Weights of a small transformer language model.
Training: a variant of Muon for these matrices, 515M tokens, 7857 steps.
MLP neurons of a small language model. Each row is named by its layer, matrix (up: input weights; down: output weights) and neuron, and shows model dimensions 48-175. Each number is 128 + 24 x the weight over its row's rms, rounded and kept within 0 to 255. Numbers have three digits each.
After each neuron's rows, "fires after" lists the tokens most often just before its 100 highest values on Wikipedia text that the model never trained on.

L6.up929:146073119110109140077108119118140120121113107131141138140116107154176106124163120122101115154125102132100104146118168165098157177159104148149096150123155149111192087163150107163148073139151154120092108101142143112090091140159125131099126119124126143141194123123116124117124123120129143123062126096120130128116135101125130166122122106135128152153132109100123099134111123143126187166167
L6.down929:140165134125138112128129119096132123138107101124146116126087142176122156152118100140140121174091115106130154155157120126118089146123113097161138126115139151138102125103154136156092109102126154091110137133132131136153129155098119125100146133110137112132141130121125115151102194128150146132118117133107101081151180168096138104109105135126123138131144168111133116116103140127130155112169
fires after: " c", " Ch", " S", " st", " Sh"

L3.up950:105112131092148155142105093198153146157137135141197134125140101137150170140127090158094178114152162098103140125145107178136098125162109139133096149156125131099105130148125145163123152078146100096132164102164123102129085141106108134118142169112084130107100125149123133098116117092149127115129159131116106111155162120142124116145112142142131098140093110103122079131141131071103118124103
L3.down950:119101176088172130081087095141126095155125147133158134135136135092151121173114128178155149156132137132122109133121127110139139103130128105085128160089157150132096128183106117111113151125113112122092133129144127101153116154116138181140132132112119144108133096142137105112119163101155114118141127134167158127140145127137087067142158149145111183123125143153159123116085172161123083080115
fires after: " B", " b", " ex", "b", " dif", "B"

L3.up80:104102115155122138119106142193133108135148160081122099077094094059147155121134111135096166109134095131144098117144097164191145124116099124154134165128108134142121113148111114130117065115122147137127149127151126132117102113141112109135157119172138130109149154092079120123120146077132146129164120113144108144101140134132119149132088134126119090152106132091140089178134130150147135151136
L3.down80:073140109105145145114127130131111157122076092117121099128141138129147083137175092123128139142119154130150147124113109137184153117124117089148092101142116143122128119129163167128104133132105111172113133128158133109133118082129105132117107130122132190110155118121112079135116126126111127175134138183096094102134134141091131119104111158099103144096090126121165104142158135152112080158066
fires after: "ed", " cont", "f", "b", "r", "ord"

L3.up802:083132076102138142107144093148157107115142147149120160172127109135134181113152120097157134106097105110094160103128097119110166113107127142110100132119124149102124108113107122129164122119141150146117160126143131159120156061183097144112120127139113116133108184149142150110128102119169112107115116162157159103133126123144146117111104145104161125134131137142142081083176147122156127153131
L3.down802:109130075161094115143115130112119127156136108131095091133110090113212128107146137164093125115154163118150173196129114089122120144081142106137192154124157125160123164128135108100138121165122146119092144111142121108142129168101123107095124132152139110094147093138118136152160164133112132115137108097123131126094150142117089171097069105145125130153159111159084124142109134115137154136099
fires after: " de", "y", "r", "or", "er", " d"

L3.up982:133091116143123145127123103130163154099172135152143101138075161167127167112128149122121150146165110122140100112144124100106108150138139120096124100135151150110124145071152134133104125099140110150132141151144134144108120158144139165156072112168151101146141149139105160154126128081148129120147160154154107076149071152177115172134123095151090116093144171133115108119123095113138168104138
L3.down982:143096106128160115137155115093183075149129170123102114116123120110147100105170145153122105127134109161102142129121138114133167104060138162138142171120102068129146118125102119139142089112131093174160128115113120141133119125149141124098143088169146141182101095107108122097150091102152085134128106150122136114107095116138072115109135118125102132152170126145141163143106151162113164148089
fires after: " f", "f", " F", "on", "ff", "er"

L6.up79:169103093141130127149141087105113110136113085131129115114132091131143125134133141128142116119154165181114111150146158147149094143132112128186129105148132112109146110110108133106126127073146143128120113084102145115163105167101107136065078166131094125115091131112114111072155109185089156139116128099117134162124123118118159139171151135116147078136144135165163140140151162107131143122115
L6.down79:135129141140106126159154156127103133103132123189105117136133091113126131114128107169154115132063132143120178103085123162086142114133135133123133151169114121135134139115168102148096124145164151145098106157167136110103109129137194078170122136141111122061146170158120114103148162127131093115119161113091132093123135143171134140121120090111085144148115155127111077148132113123095110182111
fires after: " h", " b", "l", " p", " l", " m"

L3.up620:129140141109159102116063095073145120080083142086119136094185141106130163134116109172109138119119098134139117121168125115125080090088131128131157116153163142131128142130111120141154143121132090154149147166121120113147167147157144124124132086106155104180143157111177166107129128141121106084099109105100101119159135152111137129098131138107150102145072107121139105107117167140118125089145
L3.down620:154106159147125099155103122115107139131088090113101119163145129116154151125149115125130121131140145091165112129127103063117106142118160111105186158114152142138101169096137125137124138157125142122086150151131126087160085146088089090132129109130171128102100115128113122133083111143113134123144101094165139098145147112135137145126134107111157111140178144096140115122123095115123134135158
fires after: "l", "pl", "al", "erm", "ort"

L5.up386:138149112154166165119141101096118115145135153126083116121086166142146125143111137100133140133116118119126172126099109067156091160117097098116096130150089146108124112144143142119124132146105095121142082096135162141115179156159145121105116175113112110133143114089157133117141127151094143140132081133153096126128108096093133115155161147106145114139141142148124108127118140100155129117103
L5.down386:183091098078123154127142122147180128093143126153152122133153126108117152177114126106111091154103132104145096100056153126089122143122138112112109111172122124109156124107138139114106127172176109126102159123149130148150172114125138144145126142130171159130142092131129134141117097117166094089124123100076082104174100151120127120113124114188130145145109200107189137179086116117128093125125
fires after: " Al", " h", " H", "ar", "m", "h"

L3.up574:124109084139144157138118154175131105152147159110151128147115101112159140149155143126088160122152134159150137111149120187108108106175134144107087144156119130155123092165133097155105132065107079117112118138107154120173146116086117094155111083127104132141100093186176149095123124142112131128085083107159113151141142151154138132108118127114109129139101092106122140089111103106146186163139
L3.down574:143082098135184120124055149107131135122098107139128107132149130129163142136099171152110129121128179126113171193114130127088097140125139083095126082116179085130132118094143141154064143127125109133162100135148154134108145143118099156126147127095146118133143090096105124133139153140169135115127135132149111139120131151135108142108104107129127145086167197141146144112112114122142159136196
fires after: " p", " app", ".", " st", " s", " S"

L3.up670:130110131090120156094137115123136103116137149128137168149108164175153105080077126109165130116098103132097096146144164133175114149119165109142147117115104145162131149134091135161172126124154102128125096114106155137140157132109162153129095119114132094125118122094116168082070105137143137146117131137109111132130103100136135104141121147121116159130130140073134133118182111112127120142131
L3.down670:123088118095135118121144152128113132110090126145139132156122109123143104136143180094107158136134126155154134173117087116084145161137153139083140135129155150128128169122114155102102134169129124100113099160102154168156140171075091073134136122117126127111120118097119179112147088117126150132137139159099146169117096122093161162092115089144125127134106119090083153113146123080148131145128
fires after: " in", " P", " In", " p", " S", " Re"

L3.up465:131098131113118081128125094134126155156092143141128142105177152147112153152107128133088139114118092145105139092142134127101166129111113146109106129170166137147125104109111116142094165145147150126163148176150141158141151142142175108123168151150112151146093153130150129111139127120137066133147162122098162121111113145134140125154106111092136149141109137082132160103142105122128154108123
L3.down465:108068134110129146154143126076139140130106103138141120138162156088135122166151100123192140125156143118147153138119155136168110089155128148159152131115123082109168108152134111125149124101108104083086163118145098130137116153131158145146146129131115123134147156137182152099087117138140143137160170127113155105123118114087149128151145130100093128108128138108132112164139116138113140117146
fires after: " s", " cl", " gr", " direct", " d", " S"

L3.up533:208111114106158134092155148103146137093082120132095098109116135161122122109142127076126144113156144124120123074183117095109151130151134171125107078127126144148118133121074125126143113102114160130144151109138125140177122119069151113183112142132145134146132162142122144155152133164132142105126104119181156127135101138123117125125140112135131139090119121123096104109162137133123163146125
L3.down533:141123135126088134126139133135143187102130119137138118118138109119127126136180137117118161143112152074056133125128136134115116124148143097141127068144116119126115125124126113129079088135160116121172114117118109151119092125142125122180155126158141164112192114122105115142170159180164136119174158159117149118153124107112123162143097107142126128155125109118078096114151154142129109095145
fires after: " the", " im", " a", " The", " sup", " sur"

L3.up804:137161111126135137149169137142140121111144118157118132132132136148143135166157146156145180119117132070158136113119122158106110137076085139108125155123123156136151141129135080107163106116143116141091149138110147119117133170162125112126150129143131131101180119103146177156132115110167106101175122143093128169104099128105107145102103083136098138122146142122114139149099130128099115121164
L3.down804:130110105134162093109199105096112157079143149103147088090148146142140115165131167129164157134138127139109140140118153096163160141164151106122132094133158129106109180154152111170138151110136120165117092150080111148116115076129117136161095110152153112112095102160150156098114122144129100155107156164109146127104122136102094114117123139087143162146124135131100126136124144127102152128109
fires after: " f", " F", " w", "ü", " W", "W"

L6.up46:144110116116146105124153167167116122111173110174143123175164121183078121080130121096130081151154165146121134114098144169163085073137142121124076143183128112137115140123122172139081123107133161121109144111155141107144122181132104139150149121131101129132156158126188098101151117140145126159089133118125116103164132099108094098133133090114125133092168135099148124107134144131103120130124
L6.down46:101148113118115144117142098120150081123094103103067142111182121136116068102122110152144123122121106133165138167114118131112118098141149140133087159157151115145107143121124134133124146179092112164152115146179131153161181130127151175132101154185141116121160102096160111098109129119123153115141145150130137172142145172168116136156090063140126121110099138180166107124084126132143119132117
fires after: " V", " C", " v", " h", "l", " H"

L6.up1015:097134153135170145150189093158145107144177145130125128119095114136117144154131148096186135115095136111102127147130086156136145079127154118152106114095140123131088145145108143162154111126151136150143162142153119148122152127150108127133125145074103118141100096126128102104132130122129136096129120129150114174112136121135154167130107138106170168169084126084075143146125119137140124126161
L6.down1015:157097127160112147091133137084139136117090130121100130136117118160164127140134132142134135115091093120155132145103105194134108156133133104097107112139179161123118098107125143102107104095114148172100108127101176129096131144162105145099194113127140149107132112113127120134114130167105090097140160146170112119137124086096145162129115120108091117128128109121090153118157105090101159130126
fires after: " P", " p", " Sw", "ff"

L3.up829:135143121120131127125173126145131128115112100099107112136110153155105156141145143143159101100107173114118116152113138170128109126109092138177129136115093135120164149141140113113147135128110096116095131110136124162122109099102096107126124122133112119122125199135159100103150113133132152113125111138116109116114130108066126196147123095075124136162151100150136115100156156161135164111122
L3.down829:120139138138134161139103121139166113106134150165122167164104070150147093150147150137176095122116161116099104116124141123140135083132148105139137082130154146139112155132090126132107154135139115101087128068146115161138138145099124182148108139107124128156118121146113090098144130149121138157162183145086120083151155119131135124142112115132073148141075149168142114082147095118143113151107
fires after: " he", "on", "av", "o", "it", "ü"

L5.up238:151134110135119118075125140108133153074148157144138149118144184144097150111150110086150150142149123110186153072120101099132134162132067138140155116140088126151172134105115122165134106085090127143112193135148137145141110108102131163139127164119125098128102154099118113134092124099113097136127108125136122115128114096139128150138130123164122145131096158143114127102105102159130177106086
L5.down238:113152092065117125131133093124147108148092126095105089154131108205085128095161133137174118114153149147143149082148162192134122132119097107099141168108156125103107119113159130106123119149155080112140133112140114106130147096132154135130116177149110136116156130141090116131171132134092167148117170144133158144142134149138170119123139163175112080136121127142140138129108113088134133148080
fires after: " f", " p", " F", "f", "p", " t"

L3.up828:102108145131109121146138111152146160127145157131128157115141100127122099097145133122117142133135078101126119126107155157108106165128174126105102157094125134133188139112132137114146100137148139150112148109108112130136142151178122151123124089127095102116101153138115148120080155079153092138127139126126116128170113126145126132140119130114152113075155128177108134116128114139140104119099
L3.down828:096129126160132077121128121119093134104096107144137115125134137128104132119114163132157131124133098147161121175143139083154180084155105132156123087111114126084108144130107113153151120137101124079103123134129125123121159107112106140124116105146094136137122121135096126167152096100143130143167142150132162161111124136144126090100129135115101174145101175150089114124135133131132131166126
fires after: " f", " F", "f", "er", "y", " O"

L5.up729:131076126161101154118127093121128134130148101164158135124127102119167142142098110131111114185165130129137154125128084114072152090136114129145084147157161129095171124153135160096137088122113145138149118097145131121141124102113126127137088141154129118117137148119123100111147120160107171143106088136118151131082126121160196108141115125098145157084123113088131083150100142126124120116092
L5.down729:108129119143091116102133135148085115099129099140140084176095145111138122121115116073155101145145120115155093131135149190142116133135116157094106112135106118086070143181090120159120143134090137119161125202136110149156124142135144138177079152131150140130108151134124111096136085123148131139177151136132118129122114151147095115141123139110120107132081158182139131049147142137125103155087
fires after: " L", " b", "L", "m", " l"

L3.up1006:156164123121113160113092102116160138128081097168192119111132135115146183150118118109188124125105135100170122159095149145115156139148099098161135171120165122115139114105109129126163117125158096103134156140127151143153122146129144130136148148084088097141121142105099113086138100090127145102140126107162130104110123136117140111128146134156131086100157118102117146171166134114160102154137
L3.down1006:147140149161104126061106167126177114139106109148095133134133101113126146100104146097115103175077118151147133093120108175087107130117108122123097146111129128156174126098098144140131128138181112087113127156186181178138129135160095117139108156121150096159143147117086118149125131138117117130116123118152133183132109143110099111138118104103095148138076097111108146131161149117113124129114
fires after: " v", " m", "em", " ph", " b", " c"

L5.up555:164109103121172126101130148128135107076116045156144106135155126143124094149088138156124161134101147152131169146156128136129157107124100153112119138126155069166102133092104154127130146093125137135124122121150118141128150107175155142117159129094088119126108142129133102140085163090105105160101134119138136090096161127145162140128152127138130140102114149163080111132106073086107127082088
L5.down555:139110119133105108128112124132116139068124122122117122142177106109105125156148157130139085128118172118125152109132126103104113145162095108141104160131123117124081128107107125129121107116112157131136126100131107100104103140131139138129115150116120122137148127162128109150082135122125130145091144137161116129110101130114135167115149155162144115124108117126131120109132125186168136156129
fires after: "ar", "y", " to", " Is", "as", " p"

L3.up984:136136121107100126091121099123084120127117131108094091104142121087114120099090106138101115088140160147135097104112130102143137175141168112152113136129142108147123097171166066141128097114151132092138128155119128134121148121092127132170134094125104121095178125102146156092110125107162111115109133092144138142137113133096131124147153168113112121132179144098137152114115113130098113120140
L3.down984:107120106134092119076151120083103155142150136181084076145122108080110106107150093151097130122155094142165157122132150125136097155102139116144110169153118119094149116120091137127080120120107132152092123114126155176102110135108117161120121121154130160128165088104134161153126144169135135099120118096126115139115122131076131147105095136134154094113129132106132136103093143094131127163113
fires after: " |\n", "\n"

L3.up838:147121102082164120140120138146090120137117136143136149163118142177118122100089082129149118137167111155125127118106140136150123154096122159145125118169120147132118129148065158145174093100034152096138089115165118086101163114084132101135133109159099087125127088120139107124145084132086101121143134134136106144163105106120127129122135135118120136136177173163130128159140118107113117115141
L3.down838:140098113097098123148134139144165152132127102120125135143097135121124117110146123124175110098130122117167116110138102098141099115144122151134155089123083107131115095085128131083153148157118114109164101116134143158135138159079169126094122129147112120116133138103156141121203157099146093140080115127117121128152146146169079127157144145145112122153107180129091136115109157089113097149128
fires after: " H", " L", " h", " G", " Comm", " n"

L5.up83:122110163140167137126117085166137119077152142138149145135094140105143101069145084150162140107170105143088113122128123127149152105166105156117165177138100139103128145093149121121160120110145151099132105093119125126108141096139105132123156125084123128113114142118147126123080081083142107124152159108144188140122104110088116126128127099114099160129130139137153125107177153131140098117147
L5.down83:155098134135110163102122090160113139094112146098093153149073146106145163120171169109157099110093148110156138110144135138118151084074108104163142087109106125103158162104153134108134137129174123112158102149122092116092115118162132115130130134133172114105134123129106113133131144100143134129163125161109096144096144118103169111109127113139141124138162124137148115104138188169170085104153
fires after: " all", " ad", "r", " con", "or", " det"

L3.up840:122126131137094154150144136155105122162107115148122096150163104169122141138116112097110137157126142126137101112145152176104144131136142142108111105158122114111065111141127099103139109063158138090089171116104091108108115123090120155125170145118117119163129147156093149125134131105110123128136129109087124131147090144149110109126131105133134121158161112117090119120181085148106108094112
L3.down840:124139121110159109154137108144071104095091110122146093100129121138094148164088126132143181135154130155126167117134122152147132097130155054082135172126114146128134086118194124137137139118171168164130130118133144069135151135091105142128115143153088139174128081144141160154120143126150112133124135156095114130113119083144119132128124146135124097089140136118148148133116089140179127109132
fires after: " b", "and", " j", " J", " K", "b"

L3.up202:130118127085129106131094113141085143148124156120124129076124186134073108128137080117126138124133161145102159158103156119104136133123124086205120145152176173121143078112133083166174147121174120156125147089139145121122090138130148132079133149152122101137136120144139132113129106118095165134146145125117115125096101127085160173140112164128134160135128129124118086105123115096109136131090
L3.down202:073181102117131134126126145133101136157142136159120098108087127109166101115153105145159125133150160162150125154117098135177109146130129099136143124154141134101133114102141130098127152095154096122147126134086156139133081099075116103106115109120100158126107122177146151104177122176115164125094149160121098119146137137105122136115114134137202161081126071146130116105098126137109097156103
fires after: " |\n", ")\n", "\n"

L5.up26:094104144108104123136093102134175116153131121130169106125081160097126112134090150121104160116125119115124142186122161146066125108118152137159102157114159131164141103074147128124115112154123146152133151143168167151130124102149109154122159154112167096135116129116113113112103150130155104145113098162153123108130123111129124163080153148112146123141132132131101138101132123159170099118120
L5.down26:119160133130116119173103102103125140160165127184144118124111132088147113064116137109102123118136126099128140149116110114141156131156159124162129112160132159166151152139137118109148104163117106142135145121158138136141136115127138106136129101133149143149104085140145172149136137159088088137113186138098138067081114117132094153102134157100135102138114110103160154069177101081132148124101
fires after: ".\n\n", " |\n\n", "\n\n", "==\n\n", ")\n\n", "==\n"

L3.up361:143170173159165140093135094117129124102148135133148125130131080170131146117114135183093136119146125094110113148126070100161093106134162145069103115150105128152113172123174128136148099127121090094095110148103127143148166164151107145126131111079148085122161163115106120138108119138122145141087130151158081111120148098136125142151121085102104096096109111153098125079112143126142151133163
L3.down361:152105093153095094135124150105136098124108141127119129135173113142098140146154145105116119116095119156148122125096132146079136099117156131128103127122116107135148101125100138134126139121138191138132137116139117138067136150126130182101093119124134156106157165105170219135128096160086084149102134148097142089121103123129116121107116143144129151174087136172120145128131118113143135108136
fires after: "k", " sing", " to", "d", "y", " t"

L5.up477:109059116128167181110151101124146139157144104110076149137141099128156147113153121104095155131104158109124127112166118150112130145157103113149132089109123147116103121166172120161148155106150142141120121130139172143114117171134162111119109111115112135122150085137090103093119089147087175133092140112123154145133148109129108117142113109134133138178101109107147145113153098140155128166102
L5.down477:121130090073113107152134160165114132166146116118140126094146148094117137147154153163137107119091158090151163147149127116155127134103160092098123110162103105089123147144166133145114118114132144133113137155080152138178123135119146123139069163173165102147137112139135139155131139196114136101104100133114066094149117148100158150112128057126106169141162127131140150128112128146134159135151
fires after: " s", " sp", " S", "S", " bel", "f"

L8.up210:082140133156113158108172160104154129092129109133099149106134123121102122122143147140137112157114143131109160105176117124082126087129120138148108109150087118137167130125148132129141145098121123131169140170125130128111085129091100147111122120106127103134117084124135108173121049094126128086118122152169153167124127156091131145135137159139105128074121125092135155153185088159127156166091
L8.down210:116112141094143112117143104143158109121144121115156114109107163129136099112137167099143153121136165072122125152090152171114159136137096081157140145102115094168097128125110148106165105142107103144190142099116126172115122144146108135116112127157124144138159116161144122175137117106124115128156156124163095106120107152142158115122094158122109145102110137145156159073114130136177094145143
fires after: " ", " the", " =\n\n", "===", " a"

L3.up545:119126107148088161115124100141085116163135145114119107096103101138168104127113152156131094128113121118144087123107113101138122131103102153166114137148124106109135181112164129146154156112116141111140174172149091107133121141102111096153137155140085132114130126119136090109158162116138144159129109121140134094163126099124131130153130140183107123155123126135155124086119125143121128112068
L3.down545:096151159101154100102130103101143128125116102138129119128119101100125124107103134129113122111184124166076087099129174140162124137128070122121118110103163136110153134117123144105149139105123119096163158142145141113154114122135080105167113123131085128134122150152121092160118128151166120142131149160122129120083137109158103117071117113116142128149124075131170115114114128097128138111140
fires after: " h", " wh", " c", " dec", " inc", "c"

L3.up907:128100129144138150096139127101126153141103097098180128141149147136142152114127134113106147101131137115088125117167150134099129083118135105174109157135096132150141131140128129134168076120120104109146121138127139133106176120131146153143118079094147140121195144179136119123137175095115111149148110084145142152133125147115138148156134151100119099123112139129134108171156158119146163137170
L3.down907:113110162142103154081132136127101119139127156114113110126118131097114116172100134154128128125137159089101184163166106125111105112112127125152102141135105108126111086132117152129150125132144103157068133130118170160117136124112156125117121167121142103131175175103086126133111120174129166165143138156124083094141131162101130172100128074132125157123130130113123111108120164158178152141088
fires after: "ber", "ine", "ret", "qu", "ag", "te"

L3.up241:125113136157122131124060145135161132126121114135117108178135107148153123113138132138109151050140126119161095126167122142117089102125163136137115112172124116146101113113109106165115130116164112156098149150156148083100146121126097147143119147141122123072172130093110121088123082128115094137100153114111096092135149116097135063163130111156109087176135123120141153137105122139126098135180
L3.down241:111129110138116145129121126091155130123089144128110127109136138130142092161130157126118115103124134111116136134136088134078110144125179108094126165110140140135090162136105132165148153135143146163086155121167120163146122101159075140112152140115192122117147125101123097148114134150125141124180144106145189125159122137173139130113116139121112120135128122100097125069131138124117137128091
fires after: "fl", "il", "pl", "b", "g", "l"

L5.up721:139108151110147140108120113135119107102107141139159170115107110162130142155113109111134137151113101104124135158106119114119128122120105160110097135123186117159144121159162162155138129122129121108115066094130154111102132170148063117127139104112140119139107155115109094110124116112157119127111136119124094127139131163089184148125121117115121149108128111153133155081121167133136157081134
L5.down721:093109125126115163151172108157155131140138155121115078158098114170134151145135100105117127130129143101114074140112149130150114163118114152101166096132098131106110144149107133124165096145145167143138137129124129082104146117108140131059084091112134122109128146129131134105137098129113129100100124133141114162147163175170082121118101137154113113131137143154099158105120163142211143107144
fires after: " to", " t", "ed", "ent", "ak"

L3.up474:132128144119102133113155115123091129127104117107099079137146149129136105147081122110148120085121144129142127120095156099153157137115121164142158142135187130144072145168095108120130177126141137160092093086163143161185131163115119147104169080162110120146143113146147109076114125148111130172078146134133140105134174144092153126145138129137132115110127116129119184158099120096107108147106
L3.down474:094099058152121134102134161118103145158117121125081067147117077141119131129153085139145166166140141095145139129128146076113172140140136126139172121099108125126124116180097094156110139163102146161128129106102142098134073091112140137110159129138151161152171107178103130110134147141147128141135141129113145124140154144125153111102105094158140099151124149144142138136102166160135091113137
fires after: "\n", ")\n", " b", " un", " Reg", " re"

L3.up174:187110142150109145083096138135089117133118154154090149065199150137141156130111101123143137117108137100089126146145164169158115132128137127145102123150138134138146108155138110108138146130161105111136154108153144088125136153182141096100126147182119129145146155077150162123120131142077111129155140136125153154116127109146117136130082105142126118135105096082116124179119108103118164118121
L3.down174:130099180181123108131125126099163147137111119144175138171146111164146145147141110106139102162091131133128107154094126104088151134106104135141112143073107131150131102121106148124162099159158108152102160136164181112102131148138142122127127133173131101111144104141134115111118152157144102079120119084150165134147127133118157163155119132106100147107114119125143119110129124163129134081097
fires after: " S", " M", "at", " J", "ac", " s"

L5.up387:147127095117144063155167130115137120070144132154136151096140092131152160168152147122095142165116160098132126138103151143099115088102133130131107129125152141144163112138109147103159137113095152091138153120136115135130096123164116174107106110100125077097182187123123110135165092099127131127094090136101070156143116150129105155134130146153132122120119111171155164154170152092119146137148
L5.down387:156104135109131151147122171124116124114128150155134134123119141138135122154091191117094139123103121153106121086135135103133131157135085085129113152141157147128121179111109162081098164134133118115117117099139128144166133137093162133124161112124117129131124126142104113078121106114124141181153127112144112196157121214146116144120124134137147131144114095086118121109119151117131143200131
fires after: " E", "ü", "a", " K", " W", " he"

L3.up489:127124155103103137130132097177076140181129137128096115121112139090158107123123117120083132125163125138133102139122084066128150093101161164134094127122137131148148130133145079132149128117154156112128125104119098138149129110116140173141129145132112141133142141187130099143132140137112120136129142146125118137102109096141162082174133105089165133094122123108183122108125133130124079161112
L3.down489:113134114138137154131132120147116174157153124167119125159138096132123153074129143159091135140169088122123102140116110108170136166111144101148130124074060162140100125144137154129146109147101147137116144121123146133151124126116110093167152095098089140140143143168119146118139118139127133138124129116075118123109158136128169120130162114150106140095124145128148178150112199084105077116084
fires after: "\n", ")\n", "E", "C", " N", "H"

L8.up262:108099170118121114157112077147128178155124119112126137130120108124147128168102123102111173099116150140127141113160179133138118150112100150146093132154132038135131109147136138158176159122125138161115087101121080146138122116127099126149112132132112120179147137114113146119083108106127093172158114135133148109124130156131129121116117092132109129116118128129143158108135074118172139085142
L8.down262:134147118146137154112068113168133140142133110153136142139172124123142157108084129115100128105109114126091143136127114100143132115162128130158114123172152150133156112146100058098155132145111129128152123114182131152145095095103118058135143110175123138116135132151100085113101139129132156151131180152148113092124096135128102140126115124147150084143077108134141125135099110127137141087162
fires after: ".\n\n", "\n\n"

L6.up32:111153140160131120166138164176086139128111129089120148115142130124166129121118106164153155115082073111144097104082134147151144129152125137127134127146103161082159121137135114101141131084160123189136163143099165121122133138121130119186118110179132105103112166130094160105155112140118163130127134123139139150148134132090143131149139088150108126149106137103146094130159138175130092162133
L6.down32:147097149124115125115079171133128159154132133104081175085098123123154099155190106139088155145125114149112171116128134169150129155138143145147087117127140111109089125138145148136117092149158139129110176103108129087146166146116117099110100136117144145138096144174124103129144127171127136099106117140122110151173117175145153117155152134120182157152033110105126099087146084128109164120159
fires after: " cont", "f", " s", " inv", "s", " En"

L3.up196:144143106099088124128114150140119169146141111148177150134121106135140115151134140150124130153120073125159107144117120084110157108105156144146117139159148116155144159136136144119154087127105165158144108135106153126126148131082152085182099167167119097146143119106105151112148173148120128165133122147107108136149129119101126134107145158138131128120123093111124099124116111110111125089098
L3.down196:092111170114140149148130139186138140136145156158140127092103118150169084128106103116120100110154158118149120119161097107141130099113111153121134095120123106108129104119146133128176156088150128119150088171152139143147100104096136113109120132130146120125107099148103163155121144125141134111140166146162104104136163134120117147114070123153129125133110158118177183130134098094134165124154
fires after: " L", " M", " Pl", " l", " m", "al"

L6.up62:154120163111093126086082116126089135147128119150123142129118124118130147173145136129141115105125148152087112109103141137096121150148114102135099150114124138110127152163133130119135137119113129192117132067096120129102092124132114141127137120142128119134142132128136141135136111093104104127110161097121130151122131153119104120147100108115160140163138160087164171123156114162087145154156
L6.down62:126131120105126126134109137155126141134154163164140055142131127110115117166124143178096125094172114131139149144134127141147118147088140090089120102102164163076148164183158130116100139141127144129141130099093092169121132128122116113152108135206154153138137117142113110135114128141137095092098098114161127159139134125140095144147112133071085149110127097116145119144111169088103133134134
fires after: "\n", ".\n", " ===\n", "==\n", "===\n", ")\n"

L5.up14:123149124090103157152126131170105127171130100123099130161121075175115133097092096121107134161151151118114133104119120067079135113149141130184110145112139139123135124157149153144147118111154117154134134159153116121120164153143095136145167129108097109112155122192131138142110146107133106165134099098127101125117123106152114104145092135145127133141085131084159125059127119135126131128135
L5.down14:104145123176117169138184117144130160125164139120157126100177100089110108089131098151102163115127120100133161101161139142137080117130142084104129109102115137104136152130144107107129137137153132154142104129144131126147096158141132117106089119140113119141107108114115124141128116125123095206108146138112143180128100153105154126109126142120135129107160107153177140137118156124191066111155
fires after: ",", "hy", " bec", "c", " wh", " to"

L6.up493:110107092145139160112166139118114123125120128121160118112124136081129090127106132102127139111134176092106131097163159163151102126125139161139160143162121122146125146114139106105166151102148127137145124138153131102138125163072150145100133148156113121133142120143097118124102104130100115121140122158150162194103136111110142110153139122140114160116091131133131130164170094131122146114169
L6.down493:094097130108109158094144162119148133102172145132098096134127099078146106123143171162123121116162141107160117160147127133123149128145149121124139140121110085145153108126144191135173145128100149156179083145135126119153114144130097123111108084121139103125124110129120147186091107168129130144118148132155128125132095108140108170125138115103177147079098141134087161098080111149140154099121
fires after: " ", " (", " a", " F"

L3.up6:109157097191139164149157177184142138109105197099092159118128134140171127062107153144141161116122141130140172108128143129138115104074093092125157126150135181125156164088113107110141147104099135095154116105123082139102082137150123130129145134145122146098116140138154132121117159105174100102165131121136103107120132107135111126128102107138107087096155148136096131178125165089122106145129
L3.down6:139140111163107136144149188149096116102084136111088102152097128083131168120139169156163131144150124121120133136134152121149169110105105133127144127080125147175148155131131125136144089132156169142177080129164099141099113073114153177127098102123130155137103158118110131166111132155121140116143141127116088127112116107158155107110155136135122086151125122165126116143131158142115128166123
fires after: " f", " or", " F", "ust", " O"